MLP neurons of a small language model. Each row is named by its layer, matrix (up: input weights; down: output weights) and neuron, and shows model dimensions 384-447. Each number is 200 + 20 x the weight over its row's rms, rounded and kept within 0 to 999.
Before each neuron's rows, "fires on" lists the tokens most often at its 100 highest values on Wikipedia text that the model never trained on; "fires in" lists the words (lower case) most often at its 100 highest values on Wikipedia text that the model never trained on.

fires on: " to", " would", "t"
fires in: "to", "would", "t"
L7.up666,202,203,181,201,188,212,166,174,204,228,200,216,205,216,175,216,205,188,218,187,232,201,190,229,183,217,227,216,205,226,212,205,213,195,201,202,201,185,174,223,220,202,211,162,211,201,270,223,185,221,177,196,196,213,198,204,172,201,168,238,203,193,210,233
L7.down666,186,186,195,179,174,204,214,160,219,182,215,197,216,179,176,188,233,192,193,234,166,207,248,200,182,190,191,187,190,238,192,225,197,232,199,206,195,183,203,240,205,213,203,181,215,215,186,204,179,223,235,234,193,175,196,193,229,238,199,234,205,193,191,205

fires on: "s", " in", " of", " to", " the", " was"
fires in: "s", "in", "of", "to", "the", "was"
L7.up6,197,193,196,206,166,182,207,208,148,196,195,221,178,186,205,165,175,217,205,193,197,179,214,190,215,220,185,239,227,200,244,215,211,181,187,205,200,182,231,203,218,228,205,212,186,185,177,230,187,236,189,180,209,176,210,209,190,179,171,186,188,168,217,216
L7.down6,234,198,217,165,207,202,213,195,223,216,199,164,231,225,184,239,184,202,212,210,214,216,208,188,163,179,231,168,181,220,190,175,221,230,187,185,173,207,176,182,175,156,194,203,199,236,205,177,202,198,195,217,179,219,186,241,211,185,198,217,205,236,188,217

fires on: " in", " on", " through", " of"
fires in: "in", "on", "through", "of"
L7.up1721,182,165,214,170,180,194,200,212,219,162,219,210,188,226,211,180,219,185,193,207,189,180,215,197,202,190,168,165,227,241,211,164,201,168,224,241,196,205,196,215,147,199,166,208,219,184,252,218,198,190,183,176,177,242,177,182,198,208,190,218,172,188,196,193
L7.down1721,195,214,194,187,192,188,188,180,206,245,190,218,197,188,206,210,211,181,166,204,201,190,230,208,272,204,180,234,204,158,179,233,202,228,176,186,180,174,169,158,243,234,232,210,196,183,211,175,206,152,197,179,222,195,220,219,180,172,214,215,215,221,229,199

fires on: " it", " that", " film", " which", " It"
fires in: "it", "that", "film", "which"
L7.up494,191,193,221,221,183,240,187,208,207,204,179,214,199,197,221,227,201,176,189,115,214,232,208,217,205,202,218,175,227,199,196,182,202,183,161,201,223,190,207,231,235,211,228,192,223,204,214,192,179,197,178,185,177,215,198,232,148,192,191,186,196,198,214,211
L7.down494,185,210,212,162,220,196,213,203,206,193,183,222,181,190,210,190,192,217,179,175,228,215,220,203,206,191,174,208,209,181,216,182,182,197,210,181,213,178,187,201,224,195,204,218,184,207,222,194,170,259,186,215,200,191,187,227,172,219,172,197,203,200,173,201

fires on: " was", " been", " is", " also", " had"
fires in: "was", "been", "is", "also", "had"
L7.up354,180,203,213,177,206,175,177,234,231,204,226,179,187,171,197,221,142,195,209,194,204,207,211,171,188,231,242,204,231,174,202,199,194,232,214,204,181,218,189,198,190,225,199,208,225,225,229,232,205,191,186,211,189,170,186,207,192,187,198,199,221,190,253,196
L7.down354,196,223,218,206,207,170,217,229,193,195,151,209,197,201,193,235,234,186,191,200,193,200,222,211,217,188,191,184,187,214,179,180,232,218,203,193,171,196,210,204,213,212,173,188,201,172,203,193,240,251,184,206,154,217,205,207,199,159,201,193,222,200,226,182

fires on: "s", " this", " its", " his"
fires in: "s", "this", "its", "his"
L7.up1968,165,164,244,175,189,195,210,223,184,190,167,206,189,218,203,160,189,215,178,192,226,213,206,213,202,219,165,215,231,215,231,179,197,217,201,205,205,209,196,202,191,225,197,226,217,182,200,196,189,218,168,183,177,194,225,182,208,212,194,186,174,174,212,205
L7.down1968,200,192,160,204,210,214,201,220,188,214,207,221,220,208,243,226,198,227,203,218,179,202,202,201,209,201,213,184,168,198,182,206,219,173,230,167,216,202,191,230,172,167,195,187,188,224,180,212,189,214,203,194,200,214,219,194,220,218,199,198,228,197,225,224

fires on: " he", " also", " they", " would", " it"
fires in: "he", "also", "they", "would", "it"
L3.up434,183,233,219,213,183,187,177,237,225,209,183,202,201,180,208,206,217,217,211,211,181,210,159,145,226,191,184,229,216,210,234,196,198,188,211,223,253,202,195,199,190,221,169,178,187,220,218,190,195,241,202,223,201,151,193,185,208,193,223,195,190,178,210,178
L3.down434,175,262,225,174,213,189,209,191,213,172,183,191,185,205,202,202,244,165,202,202,180,212,182,205,197,213,143,213,202,188,227,209,196,191,209,235,216,219,233,175,196,217,187,181,188,222,209,173,230,203,204,175,180,176,193,179,211,177,207,173,171,162,199,207

fires on: " is", " was", " to", " used", " said"
fires in: "is", "was", "to", "used", "said"
L7.up1565,182,195,189,162,182,220,188,204,195,219,193,220,187,229,182,262,186,228,204,185,212,216,196,201,225,196,215,188,223,206,182,170,214,206,184,245,162,219,171,185,245,190,195,198,202,220,224,261,198,204,176,185,187,183,212,190,216,221,223,196,191,208,221,221
L7.down1565,154,203,201,198,234,204,238,202,175,186,220,209,196,209,184,160,192,206,230,209,203,186,231,188,214,185,189,208,199,190,195,180,206,209,203,212,182,228,235,233,226,187,208,197,173,239,220,198,188,182,196,209,227,197,211,192,205,215,224,215,210,184,165,181

fires on: " second", " third", " next", " version", " example", " largest"
fires in: "second", "third", "next", "version", "example", "largest"
L3.up1949,210,181,192,202,212,187,194,247,194,208,218,169,225,192,207,228,221,215,210,205,164,220,226,206,177,202,179,189,218,166,213,190,188,213,197,188,225,178,200,191,227,239,166,210,193,210,178,193,167,212,150,230,203,221,187,208,207,204,175,230,192,186,202,199
L3.down1949,197,210,184,214,209,210,202,220,189,211,179,175,197,177,184,232,212,208,207,180,191,230,222,185,208,209,219,184,186,226,228,196,207,218,221,151,196,216,206,173,187,232,188,197,201,163,157,183,193,199,218,193,194,205,231,218,210,192,176,210,204,185,186,186

fires on: " was", " is", " also", " were", " a", " are"
fires in: "was", "is", "also", "were", "a", "are"
L7.up209,211,205,189,208,198,195,197,172,216,204,189,196,212,185,183,223,166,236,193,205,190,185,212,172,164,190,208,171,196,188,220,209,205,208,222,196,211,183,185,187,172,211,192,157,218,195,194,193,231,177,185,197,224,206,232,215,201,199,184,217,201,170,220,187
L7.down209,214,195,196,225,224,190,177,213,172,194,182,224,180,215,150,182,202,237,190,197,220,203,179,201,212,211,194,166,204,203,181,236,200,202,224,234,168,201,199,203,207,205,192,170,220,200,183,195,205,222,170,211,213,159,185,190,187,191,217,194,202,185,202,209

fires on: " an", " a", " small", " of", " in", " local"
fires in: "an", "a", "small", "of", "in", "local"
L7.up866,162,179,189,208,215,199,180,186,195,183,202,206,220,223,194,191,200,215,234,169,219,191,202,143,215,199,205,189,179,235,190,181,175,240,191,220,241,208,173,222,202,188,207,207,224,201,202,209,239,197,196,209,189,233,199,205,211,200,216,194,215,190,211,211
L7.down866,233,203,239,214,196,184,179,201,180,207,183,177,184,213,186,206,190,163,211,229,205,217,197,181,215,206,219,186,211,182,218,225,191,186,240,184,155,164,193,203,211,225,210,184,210,216,190,169,206,207,239,234,207,172,215,203,160,161,226,193,180,208,212,206

fires on: " they", " it", " was", "s", " he", " had"
fires in: "they", "it", "was", "s", "he", "had"
L7.up1869,205,242,216,192,171,222,220,227,207,190,236,178,166,188,223,211,195,199,227,185,194,221,213,203,209,229,214,213,202,205,208,194,218,208,179,196,207,211,191,234,223,233,199,197,207,184,243,231,186,250,196,201,199,199,197,246,166,218,225,211,215,190,210,230
L7.down1869,163,195,188,193,228,205,180,189,209,228,182,172,235,213,219,199,164,215,162,216,213,190,168,225,203,188,164,176,205,244,221,201,196,186,213,203,178,188,192,177,203,203,188,193,169,223,155,193,238,192,203,186,193,188,195,166,203,166,170,192,189,190,188,196

fires on: " three", " four", " six", " five", " two", " Six"
fires in: "three", "four", "six", "five", "two"
L3.up488,214,162,190,236,157,212,207,211,221,220,226,200,169,210,177,213,199,185,234,185,203,214,202,242,195,184,196,182,197,186,193,207,234,182,150,217,215,189,208,184,212,175,169,252,216,175,167,183,190,208,204,230,186,179,230,183,210,168,169,221,195,243,209,230
L3.down488,211,193,188,230,162,186,202,226,197,232,204,240,206,189,189,186,186,197,230,179,231,198,233,201,177,211,188,222,178,200,208,197,200,226,189,204,191,221,227,157,188,177,207,223,189,196,201,212,213,173,198,248,155,199,196,194,220,156,175,221,197,243,200,196

fires on: "s", " the", " de"
fires in: "s", "the", "de"
L7.up1610,189,195,173,204,225,241,221,209,195,171,197,192,214,158,225,171,193,205,159,170,185,235,192,184,239,201,181,218,181,179,181,167,187,228,221,209,227,190,203,163,197,219,229,218,241,188,210,214,204,208,198,206,193,203,186,170,210,192,212,187,193,185,206,179
L7.down1610,188,196,167,197,183,203,200,197,209,237,237,212,209,189,212,218,243,199,221,208,176,199,211,219,167,176,190,163,246,228,236,215,216,134,184,160,195,178,170,216,175,201,241,213,180,232,216,193,231,200,219,223,210,193,175,220,190,223,200,203,188,185,200,207

fires on: " and", " 2"
fires in: "and", "2"
L7.up1023,235,219,202,239,180,194,215,200,166,195,214,207,203,225,189,158,164,203,209,201,183,168,187,203,208,234,164,207,185,191,180,224,199,208,174,176,170,199,219,190,199,227,205,224,202,212,223,196,201,193,188,211,162,182,174,197,197,208,216,228,203,224,208,176
L7.down1023,220,233,215,213,187,189,136,235,219,191,216,201,219,192,212,220,198,181,182,213,207,201,224,199,226,168,214,158,232,208,208,189,214,183,200,216,202,181,207,208,180,197,219,201,197,175,196,201,212,193,211,212,216,192,226,182,214,193,236,156,226,190,217,212

fires on: " to", " that"
fires in: "to", "that"
L7.up1199,154,247,191,174,201,201,206,161,221,221,194,163,175,196,242,177,216,181,213,190,222,204,187,156,202,218,179,208,211,208,217,180,206,214,221,234,202,177,160,205,226,184,226,199,191,203,242,214,181,236,185,182,179,226,199,210,195,157,202,188,220,225,199,187
L7.down1199,215,190,207,181,205,224,185,178,197,227,209,206,229,169,210,223,187,217,147,208,210,202,205,163,212,183,201,209,209,185,213,213,203,173,198,201,168,228,190,223,216,199,146,207,211,203,234,189,161,181,181,192,216,205,207,182,197,206,185,190,231,188,196,185

fires on: " as", " by", " to", " d"
fires in: "as", "by", "to", "d"
L7.up1115,208,225,205,218,215,200,210,204,175,224,196,198,210,211,187,192,184,244,183,205,176,188,215,185,194,220,177,207,225,203,210,236,201,213,195,249,194,209,199,212,178,199,152,222,210,199,184,155,217,196,239,207,213,169,231,218,183,205,220,202,179,196,217,204
L7.down1115,233,170,203,175,187,215,179,190,197,192,243,174,187,169,171,194,157,226,173,187,215,195,202,226,192,201,200,187,187,195,215,178,213,174,201,211,200,210,203,232,201,203,201,204,187,196,242,213,194,216,185,222,213,215,194,187,173,191,186,219,201,205,227,185

fires on: " and", " in", "ing", " as", " of", " to"
fires in: "and", "in", "as", "of", "to"
L7.up1868,205,196,171,180,185,187,217,204,208,238,212,226,196,215,189,158,179,203,188,172,181,168,215,179,189,226,192,221,222,238,197,206,216,182,200,226,197,201,209,226,180,205,195,163,177,186,204,176,217,229,198,196,188,190,200,206,233,174,192,235,223,163,226,211
L7.down1868,232,191,193,216,208,197,197,190,210,176,217,176,192,212,214,210,213,200,209,180,198,210,200,189,214,176,239,219,226,201,202,212,214,210,213,171,166,174,211,180,206,180,198,241,218,178,215,206,203,195,168,159,224,213,203,197,190,211,218,226,202,220,201,203

fires on: " a", " an", " former", " only", " first", " best"
fires in: "a", "an", "former", "only", "first", "best"
L7.up1693,179,173,188,165,203,194,208,179,183,196,202,219,219,181,197,153,221,247,195,176,180,180,175,167,202,218,223,177,186,201,222,181,198,189,205,207,170,183,188,211,197,226,145,203,216,239,201,169,205,165,180,172,207,184,231,197,215,237,202,194,198,203,151,202
L7.down1693,222,207,206,173,221,192,219,241,179,212,172,178,194,165,205,180,228,215,174,217,194,170,222,181,201,189,224,217,194,216,229,214,212,180,192,223,177,239,198,177,196,233,201,171,190,193,180,220,242,178,216,165,181,225,171,176,198,211,203,170,192,173,192,239

fires on: " when", " whe", " what", " If", "When"
fires in: "when", "what", "if", "whether", "who", "how"
L3.up906,198,206,182,222,184,212,214,191,193,202,218,205,212,205,219,191,225,216,235,180,182,212,229,190,188,172,210,175,181,195,155,187,201,214,221,192,198,219,151,200,174,219,208,162,178,161,214,179,182,203,186,195,210,216,240,183,186,202,200,205,207,222,197,198
L3.down906,194,187,185,181,185,208,183,193,212,199,182,206,240,223,216,226,221,213,253,191,173,174,216,202,200,194,182,203,210,196,224,223,186,209,220,189,166,206,204,194,196,183,218,166,154,193,185,204,182,191,212,186,159,184,208,219,194,182,209,208,208,187,204,199

fires on: "s", " the", " his", " its", " population", " has"
fires in: "s", "its", "the", "his", "population", "has"
L7.up1433,189,184,208,220,170,178,198,198,193,172,220,219,191,214,206,211,173,200,221,196,217,220,204,199,220,201,219,223,213,176,219,209,221,205,178,188,185,137,179,226,207,216,200,191,207,193,204,210,176,241,208,200,194,170,194,217,194,220,194,224,181,195,235,209
L7.down1433,210,176,170,189,230,217,211,232,205,243,195,166,227,183,194,181,182,213,211,216,204,210,205,192,146,179,202,203,199,215,173,190,177,189,210,201,194,240,201,177,192,198,246,173,223,191,181,201,199,196,181,181,196,235,186,191,188,193,227,198,204,215,202,190

fires on: " is", " are", " not", " set", " were", " been"
fires in: "is", "are", "not", "set", "were", "been"
L7.up242,159,210,207,179,228,196,186,239,205,197,248,222,178,202,207,213,187,223,205,187,198,244,208,209,172,206,200,181,217,190,184,192,218,242,217,224,133,176,179,202,191,193,221,200,187,203,194,185,183,211,234,164,199,187,186,204,193,175,202,205,205,182,221,229
L7.down242,190,191,189,241,170,189,202,192,232,202,210,219,196,260,242,209,245,197,192,202,198,209,216,191,199,199,173,188,199,190,184,189,196,183,182,188,210,168,189,194,190,174,216,191,213,215,206,157,196,247,181,227,202,198,205,172,199,190,149,199,223,210,223,176

fires on: " of", " Court", " Republic"
fires in: "of", "court", "republic"
L7.up1893,191,209,196,190,189,197,181,208,185,196,180,201,231,201,168,211,192,235,216,269,170,212,167,227,207,200,185,212,182,195,194,157,219,189,176,248,213,179,175,214,216,209,191,200,186,200,219,174,205,204,221,223,211,212,186,181,187,201,197,198,191,205,229,197
L7.down1893,225,229,226,179,218,230,217,185,186,184,208,220,177,221,208,194,203,183,226,190,199,207,225,214,197,231,220,197,214,193,183,234,204,189,211,176,241,211,251,185,203,226,207,191,199,181,191,211,162,170,194,193,169,180,175,185,216,174,171,199,200,194,195,204

fires on: " He", " and"
fires in: "he", "and"
L7.up876,181,216,216,188,157,173,194,172,187,223,150,186,188,200,182,193,209,226,189,219,180,194,200,215,207,228,150,206,194,217,190,189,213,215,221,186,233,187,205,241,208,210,184,203,206,204,202,221,193,217,207,174,180,200,228,180,168,237,169,221,200,195,212,182
L7.down876,237,217,226,220,199,229,227,214,233,172,224,198,209,188,196,222,217,192,215,204,234,208,196,205,206,200,214,179,190,202,214,184,179,206,219,232,188,214,187,189,204,190,185,178,148,184,220,155,195,192,205,166,162,200,206,161,201,180,206,190,183,195,201,222

fires on: " its", " a", " the", " an", " this", " his"
fires in: "its", "a", "the", "an", "this", "his"
L7.up1494,185,182,189,223,223,210,258,202,189,222,198,197,196,192,215,175,188,213,194,189,163,207,210,157,209,235,223,190,215,248,212,209,179,170,253,205,205,165,177,237,204,178,211,186,157,192,190,177,200,218,240,189,172,225,177,186,196,202,196,214,190,199,221,224
L7.down1494,228,209,187,170,223,206,222,209,221,180,184,168,170,238,214,214,211,189,167,208,195,195,193,199,195,184,178,211,209,194,208,228,212,180,163,199,206,218,183,208,178,185,169,184,250,169,217,194,196,211,187,168,223,192,218,210,221,208,231,150,175,213,191,211

fires on: " of", " other", " four", " two", " three", " individual"
fires in: "of", "other", "four", "two", "three", "individual"
L7.up1123,221,200,189,163,231,196,190,230,190,233,189,180,185,187,205,222,189,243,229,227,193,176,166,196,223,207,196,167,228,201,186,177,186,186,191,243,203,205,192,197,194,219,201,203,205,201,216,211,188,211,198,217,203,204,218,196,239,220,237,196,195,222,218,177
L7.down1123,202,169,181,176,164,219,230,197,184,203,197,176,162,208,191,197,207,227,218,201,199,172,195,199,215,220,202,218,204,211,221,202,210,193,233,232,187,197,220,218,207,184,172,200,212,216,216,206,174,189,212,174,197,208,199,190,204,201,146,159,230,193,191,210

fires on: " the", " Japanese", " December", " African"
fires in: "the", "japanese", "december", "african"
L7.up1878,206,200,168,179,159,181,186,177,187,159,209,211,230,214,201,191,205,217,178,162,201,177,200,181,206,210,188,235,193,230,219,201,219,222,214,225,190,192,235,191,157,180,206,193,232,175,192,223,216,184,226,199,200,187,209,215,162,210,211,176,220,205,205,190
L7.down1878,165,189,218,228,200,197,208,214,233,196,213,175,185,191,209,197,216,186,198,240,229,210,214,199,185,194,196,207,216,185,195,152,235,214,217,181,226,165,189,215,200,191,197,191,178,225,179,215,193,242,202,198,169,174,188,145,214,222,211,224,205,186,215,235

fires on: " it", " he", " that", " they", " who", " and"
fires in: "it", "he", "that", "they", "who"
L7.up80,192,200,206,207,164,176,204,234,203,175,169,230,194,186,196,200,192,204,228,198,191,191,190,182,199,159,190,246,177,192,239,225,166,237,166,217,188,193,197,180,160,216,185,267,214,222,214,194,190,227,184,219,210,182,207,192,204,217,214,208,196,198,222,187
L7.down80,166,205,202,199,200,202,220,198,189,220,220,200,221,220,196,234,210,213,210,180,208,204,191,218,208,215,212,219,228,238,179,177,227,162,205,172,209,218,177,208,187,149,167,188,238,204,209,168,190,160,232,187,253,193,190,178,196,202,195,199,232,205,194,202

fires on: " a", " of", " in", " an", " part", " was"
fires in: "a", "of", "in", "an", "part", "was"
L7.up1775,210,217,188,198,186,203,224,165,168,186,208,210,202,204,216,151,202,190,195,240,167,203,188,210,216,198,191,187,181,178,193,204,235,247,157,207,188,213,163,215,228,200,158,217,206,191,190,186,182,209,212,210,204,168,236,148,195,199,199,190,219,171,177,193
L7.down1775,198,188,181,189,190,200,219,199,217,205,196,189,220,190,169,200,190,199,174,156,220,219,225,190,197,193,180,209,258,230,204,148,220,189,192,232,181,217,220,181,189,228,212,186,187,209,197,199,199,202,219,206,213,211,177,229,211,189,209,203,188,211,213,191

fires on: " be", " was", " is", " were", " are", " being"
fires in: "be", "was", "is", "were", "are", "being"
L7.up263,183,218,198,169,211,164,245,237,218,210,203,220,218,208,184,245,226,225,187,199,203,207,201,218,211,190,202,224,205,192,146,184,232,153,220,210,175,210,206,212,180,202,169,192,186,197,229,222,215,198,194,205,232,162,199,221,227,177,173,204,195,190,264,210
L7.down263,179,202,203,200,243,194,225,212,209,170,202,185,210,173,207,187,207,194,205,188,202,247,192,204,155,187,199,221,200,223,222,216,173,227,193,216,197,186,223,210,224,232,204,194,198,199,226,189,195,205,211,229,206,226,195,185,229,157,204,204,208,195,224,209

fires on: " of", " and", " the", "s", "ing"
fires in: "of", "and", "the"
L7.up113,222,228,186,215,211,186,189,209,182,185,190,208,166,234,206,215,206,243,200,200,202,207,199,198,183,201,191,187,195,155,189,186,209,188,204,215,187,183,188,225,214,193,230,198,201,223,195,214,187,182,213,204,204,239,197,226,178,218,193,216,216,240,201,213
L7.down113,209,210,195,205,192,218,193,161,239,205,198,214,182,148,182,203,165,210,184,190,184,210,215,213,185,186,191,225,216,210,181,199,227,188,187,234,187,188,224,205,215,207,188,210,193,184,214,174,189,186,209,178,180,141,230,211,194,194,218,208,174,186,194,193

fires on: " people", " men", " students", " Men"
fires in: "men", "people", "students", "peoples"
L3.up259,182,197,191,237,203,203,190,208,188,193,227,192,152,226,205,173,192,202,206,217,219,210,218,199,169,244,178,216,210,226,210,182,181,183,225,209,209,201,196,208,209,233,225,199,232,143,175,201,176,185,188,224,211,219,179,184,202,208,238,176,234,229,187,210
L3.down259,181,190,184,232,194,151,213,219,228,173,220,190,185,185,188,169,180,201,188,202,225,217,211,200,199,207,153,224,195,223,212,235,175,168,218,206,204,200,178,177,210,215,235,202,192,166,205,207,200,185,179,237,224,218,185,212,213,185,200,184,212,237,196,206

fires on: " of", " and", " on", " her", " it", " him"
fires in: "of", "and", "on", "her", "it", "him"
L7.up196,203,172,180,195,211,182,182,227,218,208,203,202,206,171,197,185,212,189,213,217,225,179,187,208,204,184,184,188,212,176,230,191,188,230,196,220,216,193,191,225,180,203,199,207,211,242,196,196,236,146,215,199,222,199,186,196,260,239,241,216,156,188,189,188
L7.down196,187,182,210,185,193,187,208,197,217,158,225,214,193,194,209,185,173,238,179,232,175,189,258,204,228,165,219,190,216,228,208,194,203,195,208,195,192,175,196,216,196,172,206,198,231,193,159,179,180,201,168,209,183,194,220,213,202,189,177,203,203,176,236,225

fires on: " and", " to", " that", " round", " final"
fires in: "and", "to", "that", "round", "final"
L7.up614,217,215,196,177,214,244,191,179,201,200,189,189,218,181,209,214,194,163,232,181,212,207,167,216,205,200,174,196,211,195,197,182,201,187,171,216,231,214,194,200,233,232,185,219,225,232,187,202,173,191,203,205,155,197,196,198,163,207,201,166,207,227,180,206
L7.down614,181,219,213,213,215,218,215,210,201,241,214,201,192,187,232,199,205,184,176,197,174,195,211,170,182,196,182,201,182,204,217,221,203,233,199,194,231,191,217,200,200,155,208,190,171,232,197,193,189,223,179,184,200,195,195,190,212,179,191,185,197,159,197,212

fires on: " at", " of", " in"
fires in: "of", "at", "in"
L7.up79,200,225,164,198,221,181,167,178,193,194,178,228,177,211,211,187,199,190,188,217,224,192,188,204,223,202,202,222,207,234,208,191,231,187,196,202,229,205,190,205,204,198,204,207,200,190,190,211,187,228,188,204,197,175,181,191,176,216,180,207,204,206,183,204
L7.down79,181,220,203,197,166,153,211,195,201,204,179,212,185,243,192,225,186,168,223,199,206,214,189,243,176,195,197,226,210,212,173,186,221,205,210,158,203,209,222,161,207,228,202,168,209,209,179,258,188,180,218,227,200,200,207,176,204,204,201,203,195,191,221,212

fires on: " on", " of", " in", " 29", " 14"
fires in: "on", "of", "in", "29", "27", "14"
L7.up1227,195,176,187,185,180,193,179,230,220,197,197,187,153,228,190,183,215,210,187,152,223,182,167,206,234,183,156,205,212,236,194,193,182,228,193,211,187,240,192,160,207,205,198,185,181,235,214,218,226,187,205,225,168,203,224,226,235,184,188,163,178,172,206,168
L7.down1227,176,210,211,195,193,216,227,169,239,204,188,184,190,217,195,180,170,145,184,242,213,190,195,209,217,222,205,163,183,197,230,210,172,166,205,153,193,210,209,194,198,199,205,226,233,188,219,235,193,199,190,173,196,201,168,167,195,197,220,191,221,209,225,221

fires on: " the", " in", " of", " November", " or"
fires in: "the", "in", "of", "november", "or"
L7.up559,243,210,173,212,253,186,198,235,216,181,212,218,175,194,171,211,233,192,196,184,187,181,184,182,207,201,196,195,167,213,200,155,229,182,199,222,189,236,147,191,217,182,234,181,192,209,212,214,210,193,163,198,166,216,204,213,189,194,223,165,201,208,221,183
L7.down559,212,192,201,187,168,213,212,224,188,186,179,211,233,214,211,220,160,198,217,180,207,201,171,201,149,179,205,191,222,193,192,179,207,196,197,220,202,196,200,195,173,191,212,173,217,181,213,183,195,166,217,189,239,234,205,227,216,187,194,199,208,245,168,223

fires on: " when", " if", " while", " If", " When", "When"
fires in: "when", "if", "while", "iftikhar"
L3.up784,231,200,194,213,134,205,187,186,182,187,248,223,224,250,197,211,184,206,215,194,179,209,197,169,201,183,210,197,209,174,190,234,179,186,214,212,213,202,217,208,195,181,209,178,187,183,191,193,148,174,170,189,168,177,219,177,187,184,254,191,239,234,192,197
L3.down784,204,180,180,218,164,145,198,214,196,222,227,197,212,232,213,224,217,211,225,179,192,198,207,179,222,174,192,211,182,191,229,218,185,212,179,211,203,204,208,211,194,221,208,202,174,173,199,176,193,209,226,209,187,174,210,204,199,201,219,223,200,227,221,204

fires on: " of", "s", " Arts"
fires in: "of", "s", "arts"
L7.up631,186,219,188,184,211,191,182,175,191,216,177,175,213,242,212,219,208,182,186,201,193,188,161,192,195,235,142,198,193,227,186,201,217,194,191,242,193,202,193,170,214,196,170,218,203,193,231,198,198,209,190,199,175,191,197,182,220,191,203,197,214,204,205,209
L7.down631,171,196,212,171,199,203,180,191,184,181,225,196,190,197,189,214,186,191,207,215,217,191,202,230,218,194,214,161,211,217,192,197,228,208,243,195,204,201,223,196,198,189,200,203,186,213,235,175,205,207,170,213,224,216,159,165,178,211,202,214,168,168,188,191

fires on: " and", " three", " most", " four", " two", " five"
fires in: "and", "three", "most", "four", "two"
L7.up1269,224,220,155,195,186,229,196,180,182,211,182,203,203,218,190,181,205,203,187,187,214,219,205,227,164,218,186,169,211,225,211,213,216,198,156,219,198,215,218,202,225,220,206,193,180,212,171,164,203,188,253,229,196,228,191,202,207,213,188,183,187,235,180,236
L7.down1269,177,189,221,169,144,161,179,208,227,203,178,204,204,187,201,215,199,201,210,223,179,219,208,202,225,177,169,249,193,201,191,179,195,190,208,205,213,195,191,218,195,202,201,200,188,228,208,201,215,193,194,226,183,179,211,174,217,183,218,180,231,173,204,199